config.toml
n_layer = 10
d_model = 256
n_head = 2
n_kv_head = 2
head_dim = 128
d_mlp = 1024
vocab_size = 8192
activation = "tanh_gelu"
norm = "layernorm"
norm_place = "pre"
norm_eps = 1e-05
positions = "learned"
qk_norm = false
attn_scale = 0.0884
bias = "all"
tie_embeddings = true
parallel_block = true
init = "normal"
init_std_qkv = 0.0312
init_std_o = 0.007
init_std_up = 0.0312
init_std_down = 0.007
optimizer = "adamw"
lr = 0.00139
beta1 = 0.9
beta2 = 0.99
weight_decay = 0.054
lr_head = 0.00354
grad_clip = 1.0
warmup_steps = 326
schedule = "wsd"
decay_fraction = 0.67
decay_shape = "linear"
final_lr_fraction = 0.0
batch_tokens = 16384
seq_len = 1024
doc_mask = true
z_loss = 1e-05
train_tokens = 177900000
steps = 10859
dataset = "wikipedia_en"
MLP neurons of a small language model. Each row is named by its layer, matrix (up: input weights; down: output weights) and neuron, and shows model dimensions 0-255. Each number is 500 + 25 x the weight over its row's rms, rounded and kept within 0 to 999. Numbers have three digits each.
After each neuron's rows, "fires on" lists the tokens most often at its 100 highest values on Wikipedia text that the model never trained on; "fires before" lists the tokens most often just after its 100 highest values on Wikipedia text that the model never trained on.

L5.up627:542482496495492532546486550522544493514512463512479511453432488516513478476489503481504541489524534497484461534467535528505531499470508544461524474501462522520462490500512483546579490476526483509479496480496456490506486516487479523477498485519502520494490494521475513514515489490496464534441475508500525479514517520479481496511484461500529504519529472488508491529526515553474504471455467480489509519494514437500475496483488454512510463506499535480512494448468527512540516549502492524509496502492480481474470465491472501475489464523516495487496509527472491528482503494509483540484496499461516518484473461496504524460532454502491512452459512548496472520526518505542510514528444486480519501495469537466482467510485557515476514483502515545511530524497529509506509477479513
L5.down627:531516484515549526480475482503507459521506482489527467523481498458486459497494475506484470502494514524512494472510501541476493499453453475507457467521479513484480523498464511503500503482536494460510499461549490499475492500494518515499532463565514540499528511489444514490465494490521516527494471506504509491519514460516539504513483489486461492447491517463453478483598491525517545533541544489530501509506491495501491489505501513513532515489499503468491561549503509512510517507483512525503444512532512482459491475526528493468492495545536517470489498509495523513452534501513548498532480530498509494476512522492442467524475495511523493494538473509557497530497506478461526521484457445497480504496519508488489550503476498520503504485519487518484487464510491473500515509473555
fires on: "\n", "\n\n", " emb"
fires before: "|", "="

L6.up310:474463498474457495521502496487476505547503484520467483506509443529549497513507517508515511529481527479472531489488512513489479493538497518487551545491498507472493459491524511490492526478504508520541497518442535508526489479505506536509495536480469505502511438512545516516502464533536483516501501542466479521510478525513471467455512523508464539559489513508534538464529543464485496458514526452494446537493487458462512513489483506491502496518547499529501474435528482496514447518502478529496508490497458522513508497464477512493518453473488512505493512525528505507527516480492484500463545470524504471522493526516522516506524533497470487502417510523471503495487472536521457525530518526511510468510455506473453480470514521502509500507472490472516522495485515512485493514509500
L6.down310:542480497492501512459561501464508518486529485482485505507503548498516543485503491471489478534463456509563531474523507490458529481522528504518501539497505501519514492480512486514541521501481501465481499483559510515496523462507519519467487484500485507490482491518494492503523514503505475484537552454527510484479542485544481522500513487476507461472521508487474534490517539492526472509503469460473515481536503538448479499540504532507454490512468487481512532513483489528459476484525495497538480508445541490540515512521492502451504521475450538453500576490472494524517513485523497526484501430515524507525518489472479483481511461528482507508517506534462508427505509511502474463525502482547512503503479485504492517541536510465524466516471506516504483500484498482490484471483520
fires on: " |", " 3", " 2", " 6"
fires before: " |", "–", " 2", " (", " 6"

L6.up915:525448497467508519496493493483510479541518554485539495487456482552519512529501534517486494496469486494507506495491530479473476441506513529528511529472485497458507515548458477487508495497499508552490483533497528515498472471458507533479543486518519519498455491512498502501510499520523486576505477534497513465520472512508518458499491504540514502478539496471540480543496493512491490493485522440499548468555495502483508490491496493467478496463467509466484498477480527489541516493487472485499528526497483520487458554470542460517511482467516527514502466510494489459495496469552513503537509523528493499510490535505490540508488547490460514512513483479457515505501560509493511443526489532504503487487532494494497544493494496488477497507521501483558486474500480475518543489572505
L6.down915:479469491519507488501497526504467517511478531484506487519477514502516517488513492505500486526487510486513526525440496486474485519497503502531518499524505506462504512487496486517450513514479509529502514499490519522578486476460511521534522502516475467522523508504470517514508480541516488484506504507494546500557488516480505481516533482518499537488513503479485464495540476513491618486499516501480511492478497494521488473516500497521479516508505472529501517511517536492525501474504496487511511506498495504506585505487471512499496504525515496489504475510476510508521476470505487478469515502506476482475509483487494515494471500538468534503515502496471497509481499528495486487479492511520500514511510426520525517452509505501476499516491508389509503503522482490512509502514332
fires on: " |", "u"
fires before: "\n", " Notes", "  ", " Ref"

L5.up393:500496539553478500533457501494492499541524521537509484494552499495528492482521510483436499507491516517527498496490520470492553469521504510454479494500492524531498491464460493477470482513516543442518464507479478501447535470463471493548468478519504478471537506565475494553502505453481487537491454442471523552485473482475476470483502550489505494480489532498496515518491508486498498547486460502480494487536489477524498530513451495471493459521487484511483485480473482508494495461511493496486474551471466531491467529469536473515485518487500505509525539496488515480503509507489521551509531506507511464482521482502486506511488452498499514507513489525509495466481523463478515510518531528478505498490481541503526480529514481460483488521502468540543560528498522492530495503537509
L5.down393:494521492526467512497506477527509530513508485492473490497500486470536471501497518529484475479522479470492484493486524507498521534552524483473480497483480482493494495491477517462512452511499463522494497508465492514458497466551490498475502495486487497549467561491527500507509454484473525501507522521511512501499516520511505507474519458469491483520534513504490508475518525468533536509512503480531528499488484506493505485489483487498424525519498512522504531485542540473510560521492536564467448526539487484508490574549489499469515473487504449537534466482512528508403527473527510488495464474526505490510496550515459480490510524484520495495498478480514521470517463492518473507490490483484526515498542463510497494489491489496496469481513505534512452497548483499541482528497577
fires on: ".", " =", "\n", "R"
fires before: "=", " He", "\n\n", " In"

L6.up543:495514542500558467498429511521483522471512507441470454527516521528502460489483482487485523498488545553509537476514540488512476498530455480468486512480554468494501513508475517486509480440488542468444489552500473515493516505508501500513481521483515499459514500528526485546497472505507515521511457498504519541465487549496482495503524504495481496510475535504491507482499516503486492510481503472507500516506463493443508485498533444519489493490495478457529467492513494501528490498455482499479527536483463510492485541496509573543531490488506509500487460561540492441491499485529530489477480499522497481505489486477493533502480516488501517508506477531464541480535513473506497521549522505515467518487541506478531478479495484483506483466492472518485496483569472494500475518497527
L6.down543:520513492491463492506561515465471530457485476446478504557490494533486563482471549550539491520511505482516468486468479512484499543515509532490563513531481541499512495484470465471507544523485514494486481471515506496519465494519475506525510484511510510442490531523535480519482531470499498505514456480496552490505506497485491506517526508523547490457451502488516479521505514553481539503533507470534487508482534539521488472472484514548523468490514557540483478479494501475467523503500507480497457531479498488496488534490475516485483533520500473505510492545517487520530518511506472516483511510479467503462497505520528514483483519501488470503507511484501520501470508489442483505518497480511533507481549554475456517472452459498522496473448488474498528523492470478488499496476473
fires on: "-", " |", " (", " politician", " Votes", " director"
fires before: "-", " |", ")", " (", " Votes", " of"

L5.up846:496503511497495509502484489487506467535519511520522511482499500513510505493513513488462517473463506543474460522515507493494536466496506507456503482453471525518471493453520473468508511509528473457471523505436503502487493476458506542486458499487510474523518521547468467514505524526505492507554454493489513535480510529528491514515464497451525445539495533496500480511476512475497494443477494488544485512493480527507513521465483489500472493511492525508520509465503521492485554493463481474502548466519506492539483485486474498536483573512517496482522463541492511495499534505486513550546524538448483485459533461492500489470497466526508490452488501528507474511526555445514523456523501533471484494507523516481526467512487506476459520524497482541467536518504493473495516489542509
L5.down846:491523525484479491570474524480504509526519511505512458512521489531490488445507512569495472492472517472501537525509544443489513509497509509504485471493548490509584514488473531509478482475487495535550494504502514485496482514495549480520463495479512478531501466484487529492519509508496481473467497514484489494464464527475486500533521474527490538530513474478493520496503543524481519506468473549507547514539515485509557521506433526498497490508533549503486480470464488526522475475536509546499536537460509493430515508499522504509494472460489512494493511478498493501497496493475462512498530493540474491499494503478480513489495534491514470494497499471513514486446481554509494515511490494504480488513474540531456517542529477498471506475486481502526526536481490496526473451504454
fires on: "'", " he", " also", " will", " they", " and"
fires before: "s", "t", " be"

L6.up700:521524521527509539493428550525463523520485505540495500490489479500500468524503462479511496517492516486524517472494461520493512492481506525516536502513521511494491507525500460505494492499494445477453463517524491510497506514466514478512499486526494490490527508520425486527547501491500448482440490502459518472544488521505478448504462512514493517511526528506460484500509499523427470484475470472483495510560532478465491525525456508530521518491488515476477488482486476505495485458508496560502478496467516517551486490485511531567506474483529524505567465519477486444533535486547516467494534518529512512476485487452496518483523491497511492483485505442488482514519501494513543489492488520518499524450544488531534532493517503484491489484509507525504488510506506521483500517489525
L6.down700:495524520478519459511506533514513509468502514526487486478515557445500476483489531480502504479477476501526539472481505503506555493482497471517513493511528475518509460463503446479559507447485514500507529504471491519517485522504458512485479514454525537487483520475535496515476509490480480496482503499492517520501517513525527488535550544520504507515520497475549507528477492526495481497521501513515498541508469482512511423536526496478523494515521453510486492562503542507455502518438543509548481502499489474475494517465490488470501502482536502493510501506479554491511483491455496529501458503479492525531486525526461493480481514481500466492480466503471511505464528519518498581522532512479508462517493494460506511489492511461517501463468508523472460483495481514493420516517511
fires on: " |", "(", " Goals", " Time", " Apps"
fires before: " |", "\n", "s", " Notes"

L5.up366:495469481520448513530532502483526529473511480506525446504506497461447532493512505546474497493519472497524529529474506446506518510477503547490490491540502511500510506458535464460543511474510553505522499499489511509519451485468446481513510514486467509523501509522512484519476472522526521533467497549496548483484492468539507511493504458521497541473493493506517484540472498510477469545508521449516492481505514490506535470501524474483479468523514519529476525474506555490559518487500515467485511518516518492477470516509475492493448515492508500505454476493483501502512485528523516488514497526466478472465502548503466507513483481505503424504484491467475466558495497478514510510553474473468520488531509526452519486501515527514506536454495545495530492545498512467506476496516521
L5.down366:491510487521505513475521494512462515471511499484479495515485507493453494487516500469489515506499512515541514513494538498483497504494499547547491497503485521519489458527526539454469531512495551470499487531525439505507544488512526535481520451481498514487499536491527507505513518478492506436497497488532474465478480523483519501474489464503482488434457514503482477474521511489530507476504522516505471481505519524525465518517525506470494524507474529503506505514506535479536557478479524510528533487489508452494496525532524491479480482530468539542542470495473484522486535478509512559510535475518490516521466489484480499552490451477529464575532498494465485527463516494519467527431494487534459473481462509512496485476502481537520487476491539485486476518496519511501485500522435
fires on: " |", " 0", " 2", ".", ";"
fires before: " |", "\n", " 0", " 2", " 1"